Weights of a small transformer language model.
Size: width 896, MLP 2368 SwiGLU, 81.2M parameters.
Architecture: RMSNorm before each block, rotary positions, biases on query, key and value.
Training: a variant of Adam for these matrices, 6887 steps.
MLP neurons of a small language model. Each row is named by its layer, matrix (gate and up: input weights) and neuron, and shows model dimensions 96-191. Each number is 128 + 32 x the weight over its row's rms, rounded and kept within 0 to 255. Numbers have three digits each. A neuron's up and down rows have the sign that makes its largest values positive.
A block is one neuron, or neurons of one layer that tend to fire together. After each block is what it responds to, as a language model described it from the Wikipedia text at the highest values.

L6.gate1002:130146114149082161121099152146180108134134093111177107125136119159102197171158122152140150144117096095143095145132138115119149125128184134191169139128178145130117117122130175055119102142099158144222097072148118144160127141109150089145108071126109091070118098124157152141108145172102147205
L6.up1002:098140137118117109126087093099149094138105115154117096087157140088081163078112169150132084119106094153101112091145139100130048134112140130112145081127125139195123119124155145156132179116166138132167127156162184111161098204157143122075099127105105133168168162170125084128159138156185180153
L6.gate1190:168103134111157134100116103134231132112086077098115167115125090177076153130133109159237141110143139108143113197141094119094103135082174112162149150125133135147093152115126194156127081166089180133143181105134158135131105115091082134086107141111104145181093182061134154155004091113141097163
L6.up1190:096201149159101143114083162192141174131113060125177123139158148158154079143158163088148143135154144135177108197136118150122128144121107158159123123141125114136106065124120099101099051138114144103144137154104144103109108120139197169055137096108214115129156123157124174167132114126151098060
L6.gate1273:153117162129090137118143165162165139122107181083138103089125131133111116107127165145185168134064119077139123128123138138117128170105091125144159146142151223166137139086092148173165141138125141110129202079131123106110172123153154039147088146112073136130136143126171111143049059170143156116
L6.up1273:114093068008187136082102110086187135129166105163164078147148089060154110130129159166166108128160116083118147153064122162139080163163169095091091200132147116095127070075206131117129132087152163106118150132136103122088137150163119108106129096141106178149147084152139129107163146098092146191
L6.gate2101:106179115186098096109144087148121192104099171162117099091081177123053155170135080161093119147159113077112116112098083113133150161092156063106153136127114099170114098123119092156128078154110127130124188095099165120106063114147178130111103094113116142175123129194163142163133159136104147163
L6.up2101:110107154143099099139157104092166067165135140130151114112055155172057179077110149172156078196143184150176152142152166104174105131155159069112139181125140151113118132185102124108126132168164126134138109079148122124161105120121144180156129178065094218098141119131105120108140127142129133105
Plural noun endings. Word-final pieces completing a noun, mostly plural suffixes like -s, -es, -ers after a split stem: watches, fortresses, fjords.

L6.gate117:168204150188152087124140175117136139175110193154176091112134133144102147121144089173074066193113146189158089052191180082111180123091191219142150112078164178142188142122160155103098090117090063171149117109178121121154183170095175150131098130098116179126098117167162142155145147156083144108
L6.up117:129158165127093115138139177115148112169141169162141119099145146111125122127105090113148143178143075090152095143110152157117092069151173189148135134144149114146150054142109162114083140189155127118111122097149172136160089068109085127114123138121122157109111145090147113129112123143115109144
L6.gate369:113111102116121120104165157148121133142128115153163117122139133120112196188158096137187158115120169123095094077079139148052133084102112159129176102081170094112170063162147109126109077133133152036157099116177107142085112098071129100099197090093171118177140156098173145183062112157146137165
L6.up369:143146120099106121142120133128089130094162205185160121080136082110162141116133146145138123185108142167124101165147153076142078129094099121146049129099134088139148095099161183134163075105099157130146139111146193135119133129120074089144210129115142149136116093138117074091145128138085179191
L6.gate526:107181131125122106153170137153122156140105111102106102083113109111125142106126158189139179123151142135109121112167127105169123105115122114164166071137106130135191123132123109170065147164072144150098143100045104085130113080109101126125128106150163119152123159104199169125115085112140107124
L6.up526:140109224204121120134163102111131151120154109067156125151114097173101076146098148162169123070122128101139136157160171115169087147102125125109136153102168112107125108116203100124143167117129114115137121130164115193143143158054168171149118130149184144080072118174122099095125093064152135104
L6.gate1795:110103137147105136119152187131163154109147161111120148087197131182098096115145090128143077128155080108174145151095121139141070111095141105083184164161122110160210009127149182115104115118143186119164098124070116160166105116117112156190210116121102134175133192121133122168067116089105173141
L6.up1795:128115136172133182163127151068154122105161157078084088112147147132160162134179124217152154116153106094072096083101131107103143157143179080155135158093117164097178119110130153142088179124168139115144193151117116133179109166155125144063185125079166154116139079137135126152130116098090137146
Closing heading markers. Closing == or === that ends a Wikipedia section heading such as History, Production, Description, usually right before a line break.

L2.gate1867:117128115155085091111075129196081201097106085152149163118134064135102154073176137166154167153121134145118122230090154119130117163139104112103119143087172169155165155160089141110075081142115122115126081129152172125092136129135142129102097110152169126143128126154199136097066075118145121185
L2.up1867:156123132154151134133189177169105114124126177165174132085074045106030068124161143136116152083162153180116073147101118123123094167100166118127058138143117134136167101109094116159138207100130158103113134111147133148195191142123150147131130168143081117145174138101109062110156108064073126106
Inflectional word-ending suffixes. Suffix tokens split off a word, mostly plural -s on nouns like civilian-s, performance-s, commercial-s, also -ly in personal-ly, voluntari-ly.

L2.gate2351:132116127157113091096095108117119140146150179166133099099146080156114135139027140131150094099091089152121140123108165097186149112130108081144152107123122133128127080135093170165060063115099116132150129121104102190100114186121104115129144061116097156136118157106097122160135127068170104122
L2.up2351:101177103164118175099138144178175140124140072133140141145163120144139151129149203159183154143110102167149146151095120125144090166130194092123147109190120125172125101112112162129068128133088093105077110086175095122058183117136139152010069132096116180112062096137160138079156089117151079162
Role and title head nouns. Head nouns naming a rank or office after a modifying noun, e.g. division chief, district judge, cavalry officer; also some word-final pieces such as -er and -off.

L2.gate2039:114175125165137157110111115097144101086129121111163163098138106124156089077088125091116098125149208094132134112199155095066175091131085099152175091154137143128123114113143125071067171137132136125112140125158121061111108116168107173115159189143106142133135115107145098121133117150162092159
L2.up2039:143121162182117154150090209124139120126121128175062124164124111084121174126123110196139113109135130133109064174078131090093094106094181118150115107116163206135219107133150140071111134154133095173152114136055154148149093091069109097072072165157177093126118179152173117171105089084111137176
Section heading end. Closing == or === markers and line breaks ending Wikipedia section headings, e.g. ==History==, ===Geology===, "Personal details" followed by a newline.

L3.gate67:134087131183171131102141144088157112126110138109121153125121139130037173098157121129119067097187189157108126151115137148087124114167136127103109104146146188139153198213104208157104142070093130117076158155150105139102116199124145221128115105186122143171180134140147121116107122104130211117
L3.up67:133081054129099092057129134172100128167166171161096096167141101166139202121143169123163137114154143151142114143135124111167151137122198130098129127142188170095165152126169097172072116065120092081083173125162127143145141138169139144060102161077134105178124118096124185122142115117081105143
L3.gate789:114143089114123137138137092076103143091155190124121167114083117111081090097184108163169105171158152143107114126079152116194122070164173141151136153123207164150072120204125118151127143149177169148154171152111174149175128148141153139105151130105096139192147099153176123092150126069102110133
L3.up789:153119124153122096171074119127144106084142181148143191091119141206131189135147148143136136171120157108152140138154096080181091115186084116113098071154198116177106129100157093161112162113135145113141097121131123138120159100128116132092168180020124163112151147157133144101105135115112136139
L3.gate815:166100159146177125038142105140153146093169173153093174140127096114088113064166114046142128127124066086177099148065137172166135140117079087159177191116157144120143098205143125177091151162143189081040148129149175107145139137064166097112089155139139090103148144090099101127173173143142157106
L3.up815:130186169126151136123151139151151102129111116115163179112109137084146152117096132122134109163186109148149151145090147098115121170138111108095123121149139168136084081119102140186109095150079149078088079117130097120148160072136110135152141141084094093170186133120150119120107122096138137087
L3.gate1358:111098165212148092113121114102097123154108185133081095095166101073050137136108143159153134111187118073073118115109147129150168112144174123146149099111121182111146078084168061116113097130120136084130137119154085150116122089132115142142118190114142116116069141103092148173136106079119082105
L3.up1358:120116131108082138095179126106175135076115132167143142060069109117108109128083124148138128168086125081134120104111127123115119166171171119103055115101097112105147101177187149125111135130104108096123091169123182109147177129122140151090130126072067126105091101110159079150162168112037126129
Plural noun suffixes. Final word-piece suffixes that end a multi-token word, mostly plurals such as terror-ists, embass-ies, photograph-ers, parish-es, plus some verb endings like incapacit-ates.

L6.gate182:122121122117147114121126151175099130099134110175104144088184169135117105140135104133101080137071162116137168225189149072102149183133208149128138116175104174192211145175069106117130195173093107112114079141235155153132118143072121115104077164068121128146084118128104168122102101143148118124
L6.up182:066149094104165075079092138071099060140092121130064128147093107095084135130181140134102056125159184101124176149127125076108141131139168175105171075173137140147122159092134135084085110150123118090127102183142146095130178138178172128086160084167147123100127075117125176137143096125142125182
L6.gate877:111110116115133114078157123147089127170111123163111154119169139204152174121048167080143100165144113150111104157131092217160105146122156210172131154149100128108118101144105146114113143133103124151152161168059110155156141133160086117059113120131168164130116113080162095111099139123094152055
L6.up877:142120100134198145173173085141171134094148143154172186106171023114112073076158113154139117121090184082137129105188135124032134109151126146230165086156100125120150130143108122124144112170096102173123153138179177093135177125076119155145120072073200087143094163103110105090102156085158118126
L6.gate1129:161094165104155184076119150166140124134132127140132148109105108090096076152112126068140145181087123140135040117172131118062149130086162170071147189194157095107185124121122175101130108143080161111108146153177104102127132125130189151056076128145149118130174164101151136141068104079134105084
L6.up1129:135097152127115116147150084078147157102132102155100129142141116074129152134139147155159169123064190075146110106190173130132107137077150117166175139143070172107174169137103108112153154104188177167210182102126073150148106131195147123136136157140135121132131172138114165131142153091110088092
L6.gate1832:184091171117146193122095110136130165157074116120173125121119147181085141119114127170107111149138182097141131087110086123136087127148124178083113102153179100131134075169148118109107122147092134085098129108169092141179073096160077134109092164243140191141149138146118172069143104152101166106
L6.up1832:144115146090157167139156103218157147107070103100111153193146138065121098122144140101161123162134158114115138098120128171115095141128174192111150146135133092128137114113168136078142112142154132085146119083158100162159111157120108093110099132193111154144155183135148122154120124145097121120
Official titles and ranks. Final pieces of official or military title nouns before a name or "of", e.g. burgomaster, Commanding Officer, Foreign Minister; weaker on fragments of foreign names (Burma, Merv).

L3.gate178:117122182135170140147150163143159143058164126174129138064147161112180141192076114179157179160144149166151089130099130080087118097152126128158148091111137108167104129139127064192079093085112107088160145121120131099174154073140219126110135153069152131153132084106118142120092119155136114119
L3.up178:115098162112112151145181165095152120156170150184109146139142143156138110103085174150097097151151112095196163138179148156112113086085147134139110132126108100153105074100148057081160135166160084064144150074156170138135215142143132131081148166130107108120111122158129134110125148100097184146
L3.gate182:092157128122091109162096127117136151184138138088086176056098103161160148119152121115186200117165090129112125164131110168109135060136126123126180195120181110157144083152175154220164087168180109139182116106122159114181129120136171122154155132104124121121101104152171114096097141173114145183
L3.up182:131177115132178182127124114095104178108111148113110124073152144093106093092143188186097133141164120107192096146152101141173093132133196080126186119106131152095145090148103070141056158169159124117123105151101151142097140100154085132123195183143138123118185162183133183135062095114091096131
L3.gate2061:158140145125155168103198154151153131144080166096130166138143111128135066124119157168079090051139166101138172132150177113154099175118105162080161097144068128134091094084134121120116222166135133132127142089069132170087166153127164079152164168108102101100214125133126137152144114138159140118
L3.up2061:119102112125070139154149149134130126134057121088126171102089177213110165142118184132170178105131179100076122134068195143099124129076127096080179127064162132150136123185101121133167126151133178146156118110102134120115112125159115101095188119112144134131152141076091113050147150131161166102
L3.gate2255:118128155135120120165132198185117094135117130111143137174193138125137123126128131137153152089177131159145154104132129136211144136164164091120141148141159046127181125144085118153149145209176104118152132102119111157173134132173163153161124120114124128114103161117127137110107081151165146121
L3.up2255:173190106168087178105135131154187119158144167165120104158141143099067126114177094111101176126154127146129122119093108104081166182076103098126142084176122141226130072117133118149150090106087112081118106085173152124126116159139136169130108145125107169098151167147125159150165160118149124143
Section heading closers. Closing equals-sign markers (==, ===, ====) ending Wikipedia section headings such as ==Legacy== or ===Television===; weakly, sentence-ending punctuation and "also".